python train.py --hidden_size=768 --head_dim=64 --hidden_act="tanh_gelu" --norm_place="pre" --attn_scale=0.125 --tie_word_embeddings=true --init_std_up=0.0212 --init_std_down=0.005 --beta2=0.99 --max_grad_norm=2.0 --warmup_steps=235 --decay_shape="sqrt" --batch_tokens=[65536, 131072, 196608]
MLP neurons of a small language model. Each row is named by its layer, matrix (up: input weights; down: output weights) and neuron, and shows model dimensions 32-287. Each number is 128 + 24 x the weight over its row's rms, rounded and kept within 0 to 255. Numbers have three digits each.
After each neuron's rows, "fires before" lists the tokens most often just after its 100 highest values on Wikipedia text that the model never trained on.

L3.up1615:096145202118158070120130116140141145137135115140138122174112123112113101089138160116114110156145108161131147048125102116126108125120142131127095173113152119123151163162084101150123101129121122092176131104132112096122106112130109099121103138122149125090105077122112183136124126148131111131091144096124093124177139102153091113139147099103110115138124147110090161139135111153077170142149137100104159108135131104129131135113109142146139114129094125160107166119139113121171099143086119129134092149109169125103136123140145143106144134133133121116136097108113167107146185148124141123107113131083121086149122094057049122140119128169111150150119116127135129122111124097171152081118098129150126110145139109119167163129154114127114128127161095138101149139087127119150082145109159
L3.down1615:084102143090138111125119153142185160073159104113141116147131130142051172113133131092129168100119173135130140116155124123165134092142117126132099147129130137129146136148130141115114134134171134151123147094090098042135142133176109148103120132138099140142157129092068138152137106155118112134160100110143091117131148141180104115118118138133133168139125144094136140137125139121084171111121162131112101098127145119133168149125085116147125131106120134079127147121162113121095103156175118112136166168153123114116141117144145122099127154156136113132086137117161128074137131150138102131135123162092130141110140133079141123132114167094085103173119122125126119157111140088185145097148152121106149128119116082152134151107158110136137160112131129105096131135152102083183143088131107
fires before: " (", " ", "2", "3", "1"

L3.up2008:131202139101142089211092104151173149112117113139120107100131112143133101109149122114112135106117136124145103149149142157153097157123129124107160101129108167146116142125074122125123129067163140098135127157143119119128111105166124116133150104164118124143123125149132123144140194134156093157117126131092164086123144156134140125142177147130108143117137123151109100153149114145141144127161078134145137167119138137156134147130143138116160112135101124133149118132144135115139131130126094109100087124090181160139131145167106130113126163076115145139106122169176111072139126098127087096125138137079120150124131131138095180090143107090097149122182049134143116166111120120115170163146096146098068125141159089130122135131137150132095153095157123106146136149115143128149136125138101
L3.down2008:159098160123100128147129123158125109116097093142096130121124146140086138138137133075160116119097086128102110108125121124127106141166103127116121135105121134119123098124140136085082109158101103148142138110130138097153107127110140138108117128138142130085133114122110092153128129125141162120109132078084132147138117087067132148090108138093124130134125127141124136156143112156140116095151132150112147071208167150132137137144101126136140124151155149156112116133164129094140145139116129091132087125136102121131137128124108115150092119131108136125128120129102160130099149157126116113173172110116137120146114131145127121141158124159121120120125129140143133137144144185111128097159125143168141104121110085133141156129157151081130161124130111127145160089109142152115115127122115
fires before: ")", " |", " ("

L3.up4458:124139132153137107150142095136113102082127104168149135179099095135140098125148120155133145178126125130124108128148126164111127108155121139134131144114122084117108171082094081190094092096150102131108156120091093113162125161114141124101141105107125112096187118230146118140122200133139124157137126162149117096136128149154145127148181138110125103158121152151070121132121133151157156121110123123156138165111081111137115173119140174165127105138124130157095170126096158143133127139134119075115129134139127149110174158166140104169124126141133123130123099157111129122140150110130105166124104150134125140133085130105110122162125118137108169093085109123136108145113132147092151141120110127146147094165152082130106129116146118126128107109156089112093124169140123128168134146120131
L3.down4458:119117131112135132168107126179131085137137100127130127169161126154140161133178113120145080123112118170137161091111121133096164147138155135113130110150080146094132142110100156132109123143149156075119190081113169132142188064173118178158102105127131086118142139116127155144126134100148185138127133119131084142139100145149103155060095154145114165107118107153096177163116135126129133139137147113103159110115120134122120130122094147134160100117149122079159101098109094127136113103111138134140119151152135118131150100128131161164153113155142121123164133120114114159146148119156113155104133137086150130142128163132125089112080089135111119147119102142162150112115139154130162180109114133129126112072093086145111126145107105140139137096133141122124142096148148129128128117153131
fires before: " ", ".", " |", "-", "0"

L3.up2448:135126118150119138161139071130205137071134142088117087141129119080127148113129107178124101126119149160130139123128141151139147140117137117119123125129124077104126100110139108126111112125120099118102099109088130126110114122105144120118152096115114112103138103171118116124121175144143122123146163111125154154133113120079116093124091142075124151133115160114107109124089112134176142161138153133153108122117143134137157129135096191149113085127146098093111111121071129124099117123097155111149085160094121151137116147106101134147121159085118112099097101093113114118107150129131094165118139124154161116139115118130119129106152113150100110106146187120119137131128117134120147091151150128115185156119148110163130091077106120116163104149113100104157109114130141129160170159159161
L3.down2448:144109138140130145118103170150122159138076119114137134111132086090147156122111165145124119116117179169128118140101140129135141145121114112136139157101180098116109129119124131148111104146096129110132080143134118109125176101132110081087113165139102108165123174139164138144140124123132166152128131104118109172144135155135166130109137153144130125126124128118141106172134138105120097133093148123106185134114126133171104120138141091177146105156120122145113174104127087124101144093122118118108121128106159171141115125134130124148102124127134102160160148127087159109154176112120096142122114182167143128121101157081140151118077124175091139171103085122175145102148115113144140120094115091117151102131143115118129144132105131128093146162123125162140095141140161130105177069101103
fires before: " ", " |"

L3.up58:171126202134123103140136080139140142105150140089124122166122110118125093094147110152127111158102146094104135146142105117130138138113175116121160115123130104100072140080093091093145136162174140134157121073062155116157134118121135135110114127129098092112180121158104174139079137106152139160128175118129131121097129121111169134162156085113133099154131146162097104114144105134133143115137123122178124154116127141130136102117142163105135098118146113133120127142151147147114132121128123130072128140140122137151123106115126091126112129103089175136126092104144151091095129133134081150121120133103159131098120125150116150134190085144112175108135122128162139144133138120112154092176104133129077131118146140081168109091118124118138157162132178162130138068127080168084112137134162
L3.down58:121143111118145126128112095115158112113089118118073157154153118110133068099135135152147139181112138135102116130148133141170150091129123163153143084141191160134156109137107122102147135116176091114094108124099134114149117110127174141102124094134120116134158127123109165102155148167119117153136115122085162090163186132124135154117114103127118107184113085169158099154145121133119109084104130127175087148108085141092114152117127141143181138131127105165100126128121129122165125115148140114158102121153147125140125137093145134100123131135066137096121101171143117119097132100128104118117131127164131131172135125108132157118092123138122139119131105127163138135160144122124129144170118084124105138142139114167164153096127081122175071155157115094109143132123185120134112102102141
fires before: "-", "\n", "==\n", "==\n\n", " |", "|"

L3.up1770:127171123148108107121102082126148109101117114138191166144158119135111119152120169122128134181169167134130109156129116118128106166112157129124169112154178126125102125115092110105158105139132104072137186124112118104129145088167138123135120108166110121112167121136138150137119112102153100121139131096145107120115185087155115137113135144149134102150114143105134118138131124115147141088164150131153139158132103112115142144129128134159124106104144114104128172121118099121131097113080135133145106145136129137145135103116146117103131104133115128132138133164154204182134144163140099126113137152131131115147116139138101118130152151183112139080164135141138120122115157111149143130144140106136147155103119125110137130100145112136178095118136175113134152121147121186101192129139138
L3.down1770:121160131094124084125116084140138153148158103143151172106115117123142157117128168117124115122139126121140128180084134118121133130124107130119122107151157129157181097108117147114109170101159109119115129094112115141148148061151109142103124113154102153119150110165075113161087103112091114146162123109128127157160161125112104149129152145133111126137144126124094113136109138065155147128157126105127125144168070133170122134127122128183136169095131110110102148137111131099121112109108107173134060153122179129146140158134114106154115141107132153117090079113150163097127105133087135149148131133145151143102105103102146139139084153133095152092125160165179133135097136153129173148136162112058105137114148093159103164121155124124126117108127155149131108106101156066169136083104101
fires before: " \"", " Title", " ("

L3.up3307:103117143080137129119079086128180132130123147170136130136111102132133108107163130169166095050122117122124111143141136117132136126124131138151144115126170144174076142111116097111128141167132121142126116144129123120094143122131103141131128117132094115104139119176096125152156136133129103123070127109143162124099154142063126116119137136116130140139165121116103141123138115122172131120164129114117130105122076140154086086120116138123159125116122123102148116109141125148136103090128175161105100122113181106157142091143132176110095105127098147139155133137125142161138125094137098132129117144098147134205155145126046108121149102136103154129152100131112128192106128122116158120125164164125083089088131116111104205132150138121143112121119099167158145116119097114155166115115121
L3.down3307:107139113175160124134135129145146114121162073115109137146131135135128154161131141086119159115177132171147125138129142133100123090104139135102090158103116105129152091101136123070152157108131140167129131119131097128134114150100140117139160144128135139153154122136104131127137134124082127099163128118176137123136103135088113105126071120111157125152133138111139118106140079138106190107120117126161077141169142099155162151155143138134118167112106158165092118102122110165091167129152157080126091126145138098056132141151102110092123111129131149126118149105152132100128192158166144076156114117114159120101123151141147116138116102120076157159118155146143114104115137160121142146091120080104143120127140149133139097134136156135125111125138137123117170070154089128122133138184106
fires before: " ", " |", "il"

L3.up2541:135145146145142097160101113143163174090102146144139139144129103136105113085122119100123122131109184175113084132122131134094121125139122130127137151132078124106118179103097074098128082152096117065096170079105108100134124121080115079131106092146155135102136116186110142148120133129140138185109119151097169141168135138138121191164135162098132124204099146156112152144118115121152164091136109121149130111126103100145164151120125146178126144097111097164115143113142128114150100107097137114120103129108173134129100138118125144139091132141156126114129139101142159124142165125127115104130161147130174105110149119107127095149150140124109146132107182108149146140106123123081160212123150087139124145161116119161141140152139105112109090100162129119122137154133097124114100146151164
L3.down2541:143140111119103122129128114136140138096094135159094151158126139129121146109128121101129067115121178124136103102131118139134105119149092103169155095140118123140141165078125127144124079121085120113130139127168101142133107103141114119114090080151145108126134108168172121077137116120137104153145155096115148152130177106166181126127162159106131130148100129179111156152100089096145160132099122147159148135120150131119154131168125169148102150099127134127128123110142171110110125137108137121166133142170131111154162133156148119112133123102162106133097152143133143101155161136124120128097128143134126124121115140138127133127146147113006134158120144137191151128182135163120222133125118115103140131155146119138146135121142104121083125163141096104105127108108117136179121158156137
fires before: ":", " ", "\n", "ing", " ("

L3.up4166:142150129112140103157116103128142116117096102159133102146096115101136120124170134121134107129092141100131103139130084139116148123142122118117104139107185161129143162119115148153116141126162132105129122138140123095095121194112086136176117137126111113094112127181100133148139194113158094156176071137146134097158148135118120079147158108139132178142141152133093105108093143157086167133149121119149124145108136121121125141137159159124122136096108135131116161114104160107146103161100114075088125157137135118143132095152109093132097131152175175142152119134175108128162168079143087141126123192054139116139118122052125102103105116124096172089127092115130135158130106153117135128122156114146134121134106127136091150132120128100125137090136111141143149095148119153144125134141154
L3.down4166:125073141093159151170133080148141155126103118118131103157142149136138136151150132135163105131135143131154089137093111157134131144137124151094137155140120106096132099093116118088104091098154109149146104136086149109122144113128127122146092114128147163088101096126105106141120114124109092170126124137126122157115116123140148136137135097136112190159110134147098176161095149138083144095120146155153143145163143169085125122132132160171117157089125106102157147125139111086161148118120089110130113116088147141129120152154169135126059110099130137137108158104151099116113132144122135090162087138127181112116142120105161130172134126123119150122145118127144137108127132124112166111134161164121115144096112081162117134137120074137138126170104139152172145107118111132152118083130121
fires before: " ", " (", ")", " daily"

L3.up3578:115143113156173099086116134150130112116125087146089130166149115146132093120178154092123120125115141119113111150164112201143085111140136116155129090113112116136147120129106139137121139137159148104128123118115122096148089114108058115117122115123116117110099146152090148123140126153136135131138139103140141142172126133144133122115148115156123139129123133144137112125102084130114164110155133134146133160108118107127118126096124164121162143128106136125107136140113082154090089150165062091142128146107104131115163143112121150129100144135159214167112129123131078089138123135146080122129135160105136133132127125130087143169142126152099169134148097126152149156157112156161157165126147133145111129129114130132151121150160142087116129090138081138125131129118147131179127143153108
L3.down3578:145154104137128122144120127169129130144145131136127129182146155164108155169136102124173132109130125110154139123109117142040179165113142115143144072109098097112138118125120120147109115104127119197155137089051110140104120119105150109146154106103119117128165112158137151181142141143172105115066157146140179096116152130098062156112087129159100137112127108136139143134124112151127121132104125128164143136185120098147142135118128148142122096123145126126130114109127099100134139157111111145150156120116141134117156156139082112147161069155125146140144143148127151090169095173174140135117117109163133142101136104157122107092159121114100137130144108119131119109132134116106151143155121115148136105159116140117146107159119101166114149155110164129109173118154111120092115125157124
fires before: " (", " |\n", " ", " on", " the"

L3.up3342:135133118138118141139130098142135066108142140152113135176092142129135115151143152109121108122127140120111114133179110101119111105134107100122132129109133089120096124119122130132107122130150126102182123077118094110107111136133096113121146117099130105128120123130115154150122143096165126160064190109153148140165165133132185129132155077119117133108141150172107126147103150093152158133122120119145116134106125134121096141106143159157112127146121128143071124194082098128115126170080101093136150156084114159113120120124115119132093115142100167115137128098129142130103132096165128166118104140129132105131082114128098139129134122168124175085162102119153155145119109110136130084117120133196137140092149126136139158123180094096167133121173112138109119140161129124124148136130128
L3.down3342:136122152117150126143153111086124130145066139120120146124129121143161125094136132175107090158151124120163091140158109116123100132101155116137133117129150105121102117120114101080126128095112146120092183163117156104165093082121139145144127145158180161160143150148107114146149141138108138157138136137075127126109180116129159120148156144170145138138116133093140128131125079093153149140120107144109151115087139130161131130133100128136125136135104170135107183179160126131126141131131135166095148123114116149148152141168136119101069171116120103118097105123121108133152122150126158169107134160135054116135151137146121081112152127112177162095135110080119127131151119138090069122157171102131087066137104137100131093196120160145139149108114124132119108140107152162154129145105158
fires before: " (", "-", " ", " |"

L3.up1752:144169127155167148152149121152189117134074078177114141141137126118131138130162129097112104102111136164142111142146085153152106118158142125137139105177125107152125137103126138173095112101128114081101137119141129084084118141148128165084131169132122103100131152197149126156151145106170124123136110137138176114175133107130153110096125164113102159132102136130114085119157149155103126131151111117131137163121137114136130169089138159152114121150092113142122123128127158107101118123124149105112090143123065110133154130140131108111199111125133121121108141169138165170090160126149097142114103132133126059104126142085136136146081154126114125128128127162174139152142132161183138168112159162089086128135156181127148138129156160093158126112172121156127141166110143119130121142112121
L3.down1752:088144107127118148147130124141137197156131133079112087124190137106154171124119135138124141141114128185085138087115190113108111119125153134141145133105143134101145125111112094109116126158088082145129116102179077141141117165125116099170145147144123124074108137123143088136110112052132152113146059132141139140105097111149097125131169115092105097133149105112097139142129105143120132156104128125108126110146118164145156135171083167110134111127162115120133146128143110148157123115141171129134100094174126143120165144143172095119124133133101137140118137121106165133100109118134095104144178121147110134172115140119133116132120117104097124097183179134157099135143135166120178114165146091134155144122095183126122134151127098155128121126133135096163117088107140119111133128141138
fires before: " |", "%", ".", ")"